Weights of a small transformer language model: 8 layers, rotary positions.
MLP neurons of a small language model. Each row is named by its layer, matrix (gate and up: input weights) and neuron, and shows model dimensions 320-415. Each number is 128 + 32 x the weight over its row's rms, rounded and kept within 0 to 255. Numbers have three digits each. A neuron's up and down rows have the sign that makes its largest values positive.
After each neuron's rows, "fires on" lists the tokens most often at its 100 highest values on Wikipedia text that the model never trained on.

L2.gate995:104140166134098095113080111151103149133122150150186145146122086102111180115120108113136166095131122179146161095104168130164071129165163136143109097166146198112054091110094086142063141174203110144152111132140079166120065117124095113091153223108126193172076077102124119157145092152079164155
L2.up995:145080118133148157078084177090092071080187153104161098132079117134131117122088117158155125073157169144125147098079080156135103075147122147095096134134145087078077105095142137111123156154128126109150082153163123127090124119125087180131140129194178111106108129118090144089137126144173105131
fires on: " =", "al", "=", " negative", "ak", "5"

L2.gate1432:193161158113083117124154169129136105099147049113145103156104147128106172156136121118098130171113120091162112084132114138085158125157172115120157092130105114095169140144122121159158122137088096131172131174097116146158146185160093112136095090175173114108136205166094090099070077137109111133
L2.up1432:131123097106131120126107075120160126107168078081160080152133091165205086152115116173119118132107093091125133071138084065084132142119193108155133071130122168135113130104173134145113055121106107103118096158086169102144156106104170161144151076110125117146119125102088126143121148062200189165
fires on: "\n", " length"

L2.gate901:098161140112145147101124084132122120099120135100130140125119063143140169179127150132129217110204144087093158126129135096140140132155148206111172111113137096082112085080059088155095140121146097222131148161079104114170092135141111142136128149151118083103066188142127186173137138164116084096
L2.up901:105147126092123135143122088107099132134191060046142155170123112101122159131171182143179109034138159135100178155141156105113196146146094166147054174085118151128173128104131174118088149105118138127085154155150101195174154137181123119120200117109119144131110090100091076118071121104176179094
fires on: "a", "o", "ak", "m", "to", "al"

L2.gate1040:185131081167126168101121124165146116125122158139095108148074114142128142136131157149132098169119143088105141137130184082178126146081119099094206138108109109147165151158094140111158101147126115162083054144132155102096158099116129100119128151156186124221162060108151120100164126132109123123
L2.up1040:099123133119121152140189098142136116145143125165120127160143167196106100116064091126120101173135175141192106075125103138129170149168122145202118071148089150150094135142127129129150197165147119103171108124175120120158123151167147138134076102146068108099114147182140145115110184103124122142
fires on: " and", " &", " or", "ar", " Final", "/"

L2.gate684:127109120127100173142092118108129141148103097188136100168112128115097163172077141122118146097144114128182098119148148146090106107181136135079177127092105048153130092163132156154146103167128168133198167179138075140119128165141159154173112137131065126079080087151111130049132130086073135116
L2.up684:170132078152081176083142101118123097115139144118109082097113104141093097081185117114094097121096065159176099170122046119112132135131114111194134204158151073089122112133125164159059183077128137152152120129110096079162123129113100069161094121125096088120203128106196105168157127092125159130
fires on: "d", "s", "ed", "z", "LT", "ang"

L2.gate1643:129151120130136072121131187148167098103122137137147200100153123178106185149132127092126129146145149137087166082068129153126144097097104160149103117108154121089135112092150103097159148189176136077141146140116126157144113125084112056090135123093102115182099110150152112140173132134098115043
L2.up1643:139082156140109124094093155088136110130158132159130139094158169116149161159118096077076137107086162079159130135163127134092124135116084150144160146125074140111095116162111183093122138104146123171079137122120208110159109108155130155152184162143150176160137135088141100106152169104165120126
fires on: " group", " order", " #", " groups", " number", " units"

L2.gate36:163159189130106078157120149090171096174121172102084126135128130130114128118096126150102162103155093149111131105136139125128159145140181164135178154140165181148076130130148120126061175079050065137113184170059109133107141110163134164131130131175145082091111153139108145116135119117135156120
L2.up36:069128135107170133091126108112182110100157147072089133160158088105129104168100101124128218130177126174103078109141124120065121090134148141137113177131096115112085134122059124077114129124111094177114178133149096091127072112170114159141108103166184143136138111070097139133121117154103153163
fires on: "D", " to", "N", "Y", "O"

L2.gate822:109126156148089058156104115127110149141075130142067155077124097090117146140167129124081121130094121161099165213164114124154090116174146175101151158128124112144137126119165158153109120129144096119083106106151093161120081173101090158173151136132121121109120097180150105133148100096161168118
L2.up822:137084119115154110152107148143071148149132107200146089189159098115145086108123075156095116152100080148129067137174148108158150130164185121127082144190140116101092155125157087142118159122092177134134136131130134140080106084108146100173116116152193147115135115120113111144116147084157133122
fires on: "a", "as", "era", " signed", "ki"

L2.gate1613:107114123117150167088141096110147116119190148179079131126087053098105169116119078154119100103146087124153136075084097098156124183092112130132096095189089078101135158112127117194104072108149107138179167124091092093082090107122117154104189112128150159122161161150115138131118118166103144078
L2.up1613:142126104053130110142148132153089135051206105119162133137107118153098127102212115134173156079149147120144109157150109085172095127057121140163155100138123083129104111147120107116111242071132126103144114176120107136090179135104109119102132145119144135113154133118143137114143087207180144107
fires on: " did", " does", " do", "'", "ach"

L2.gate594:109144149182107135136178119156170144166126163111120080138055124103121151174160174090150149107129113144157186129153143153127114201142165085069063111190148076106111155094135050099099163161092105104090079083083060163132163140131167126131125087190107118049108144155117167081081091234185141106
L2.up594:108149129087179148164103110084098149078100183107152106133142103180083059196145105118129075172106124125131150126138116193165129128113140104174143141187185061141149108123098088200121185142113136125145103117132124126148117116144082107148123107106130133069184135138115090075085192193067158104
fires on: " have", "d", " had", " has", " get"

L2.gate2325:145085148139103169130152085144136128145117167087138101143173130131165142095092099091163114110163122125148140138183114147158110137091132102104055130121200171140181100100130105076124107121136118126137103182054100155187148163144100158077152145160119188138103108101079120173175077135112063175
L2.up2325:106105172138085115119128094095131090099052149151082141139176093149165156141155107173187144106108147140108091121120132171129146146057082106086118094101121100147151162148121136153151139112080145099134173130099178140143148121109127137184095131124099119133133157126129102130099197120094140139
fires on: "p", " http", " Website", " Total", " www", " website"

L2.gate1874:156148119149145154130147089133134132124171105097061148117049134062133084090130155160113097089120148132087131102126153080140154163149152171119151112104181090086103125093071121071127145081117109182164097140185090150142131176083150152071174166101149114139132156159158134122144120121126051130
L2.up1874:105143110163089136074135117081106126109082105107088140127161134156117087140080149081223105164114160165154119098055146148168140099125067131134138090127144132154102152117112141136119021080107082120082123177083163090172091064147158177131117135105122097159144172148141100156143109112101121138
fires on: "a", " on", "his", "on"

L2.gate1298:115139141108179104189049152175136176131143157175128080139164137133094171046182132134095162103096124076126112135109148134152127136133170174123122082081112163103188104084121099192117099145140124157087152143153156093092094140142092067118140115102196145156135122143106092153132161138118126079
L2.up1298:185118172132151163135046185085104133090174180154109159094063089147116081121126098084166179095145181165039131064056146104166137127142142119119162152095088080121126149197117147120132148155132141186148140161136090108112117100109168122151146170163129170150102153137168105168157051157128144080
fires on: "s", " million", "B", "M", "V", "va"

L2.gate640:175114126083152142156183164141147081111116148153059113212138139069134128131156160081077130123122128133126158098084101140141129158198111176128111141143132097110126154148090115116163164108164091102101065139092143146138138111083158129153115110136132143134205148163134126159118128108073098135
L2.up640:119118086072147077149134144139122103152123088149190173155092134095120113135127213095106116045205145202139170096119125157135106118234097101142142191062087172140144111153117095090119145122114099082116109088058168094158098118152069116130089101121101179097157132125145149145146104086151133140
fires on: "era", " Television", "hra", "d", "ang", "has"

L2.gate671:170168087164194114099144191132083120081139136125132069227133088124177114100139077102170160047132181187121150100171170063100112159123163135140145155111131162161126079111114141190110125121104157144175179094097087179168153140094136090106098134125136199119088171150184078180095121201112067124
L2.up671:137122158085127104102133131149156105102197117122093148067148098134140168100150157182150139131178125174152146069143123132136140164165149105170134107097178158185103078124169141047123102152126136107133140074135124140109174141092088119180133075171119124122128150162089126100125085152073102180
fires on: "a", "li", "ach", "ra", " Va"

L2.gate201:068088042162128174108112134164120089104187162158142176132125150169171115192206122125117176136189091135110142180095166152212191165065095067132106107061141101149107114076135138120104113189133180100127117132153169129090183168087116096095167178179125144162105127118147084158073071146066102077
L2.up201:134128073123102179102170136161060133140142112183130123169098139078140157134162110160069098143182149113137119152123131192134088123100106155098108091096140126145096147137063178114113149137146119102187149144150070133071071173102099098132131190132124127061136113130085109157110152156086084124
fires on: " United", " left", "IS", " of", " ST", " Raz"

L2.gate1946:132148124092144123182094148126098180125142118115131158109148129104131100141088128086148133145151086110145121136092122098135078128118103130116165150109090134138143137100173154135074140101116094111157169134164086181169082165100096133100174109151084156142112104050141117217120070159200166069
L2.up1946:114147114113080122142094115114171099142073139096108077146114111102159198102148138104116109095170175161174131179102101059113168121158130167170113130112145126095141108121093119067149149157181138159155111118103188138116102121137140131175126131151134125150090124099179117159139106145125095147
fires on: " water", " Oil", " energy", " gas", " oil"

L2.gate238:110122174136093080163105119106149120151111127119176114096073151100183139113132071161162114129142126163133163119155140156106118116187101126141132126100125110140145101095110108075105095078085095140161110180078100148167145148187073127093217120103104165133058127161065094090136159163092099148
L2.up238:063095118186105112134138081100116051125117158171112116099122059154134100144155136104098155087052107091147048100169123135116097144121115113172146070190125092130096101116137089121066117161136096124135160137046153161079175165130149090098098168091190140115078148135166135115109161115112111150
fires on: "po", "ing", "sen", " he", ".", " City"

L2.gate1127:160115160103166148187093129080108120072101135177174170129103190117111187145148160154138137135144122113141165137128184129151136106120153123123126170113093114145152092119157094147126044135115139113115127183130119171171169147109065184122197121117121186141096110164135127112133119132124127153
L2.up1127:146138159109160164100097127097122052107101119128127149067126088053129182094120154148125124146176169163186180157086149148108185098144159125168128125142175104170143100155170185114150111111143115111107177139089060142093117139107141147127111114143185148180117158122075091053099079144095065154
fires on: "s", " to", " be", "u", "er", "ski"

L2.gate1230:094137155143147166068127155155154100162065164149149201097156116115091144175143119116084123131087142099093146108112197132179159152101126104088153116132111065134093187069153173177136106098096135161111090128148150178086152143117118039158138084161078126065139076113096143100153103070135145126
L2.up1230:212143103076129152104126072106097136100137119174106128190100122097102215166107135158128153141196109118147117122113139102170060061144105135122157097082075140134129105111117103115125159140136149111067112088139098062145113140162174119116073138068159178072040134087156124126120143156137115087
fires on: " and", " to", " or", " have", " had"

L2.gate1814:125140180205196116167061154118121153133149125116119174143182111138121144150095119068090142110134106121123133146149114108075171099147119113084121125095121125159144115125097151162134041123116102143122187145160131128118116108078087065149142146106114133165087187131177105130112134101093124113
L2.up1814:159078144110166127133137169098150145146115160129127160143148163188127060157178122111102119205150137151188079104204147152093115155109121142148102110098120123156081134177165128103118129018134145191136136153119127089113160155150135133168090098137082118126158153109093157136108118119109172109
fires on: "a", "mer", "car"

L2.gate2351:143164126157134171169175125100126151155156172091131104101132142125093146093146166088142124096100118184132124131115161106154141182170153137160095123132120119147173081119106119192117084129132122123130129135103101099169160143108177123124095161152137149097081093120071217095151113166166136143
L2.up2351:114194160138048128134123116063139109103149164125190115112073081165086127152119154073109116137130168140124159110102094077066085106120032142084180080141143151103049153138144151138154174101112118129159144129109067164137160160101149094097093125087117122154182109145087095116133171176131110158
fires on: "s", "ed", "'", "es", "ding"

L2.gate958:157131137145097101152087157128048145134151080110159226096115143113149166076153157062134160055081066146140159166110173134171090116155114073134141092085111195102196128172166123115137102123147144147115108108168117173179215112159097133113169113094157053170160115116144147056093136126158120150
L2.up958:095151110194154185117134100119143125089077107148145119099137106154190146079070158117137149105135105105112159182067193175125156099143117137139140132154097077138161125100118110155133120107178141140118086132129104177172145104131125127103224127122185102131147113115118201069070155093104155170
fires on: " |", "ul", "era", " no"

L2.gate869:141087120119158151084145133144155086157110123139197152124124099126147156168187158153160165173175110132158113114106112100145094103104051135106122135168109163135120090150087120112139095139073127143132097197099096143154089097188133126123155172138100141118080056089123113126137109106114067116
L2.up869:106167117118117171117119186156126113078106155143067115077117118101084159189027119167139156140089145138124111132079062137118141110180074121123160137205136169109154131057144173103170150139117124105151101117216119142116150104176119153052105168159099116142095141087160135092096111069140159128
fires on: " from", "en", "ed", "st", " Song"

L2.gate930:183110088153109153142168113143143128151088154095112075181159163123110150104088089113144139141148116130137138055151092141105097145136120103054060107166164143096159119079121109123114099140126056186143174119124132120116081164084165122109095152136136132089118178099156144145098161107055102139
L2.up930:103085156116118088162111113144159153164113081125207119150175125130144055134176114167149100108158142106152118097117126172128137186142125163086077064111107224146130150129163124095158139128113097103142154137152137114093051108080180127127088118168144098113165087176126184179154180115128073089
fires on: "s", " Sam", "car", "card"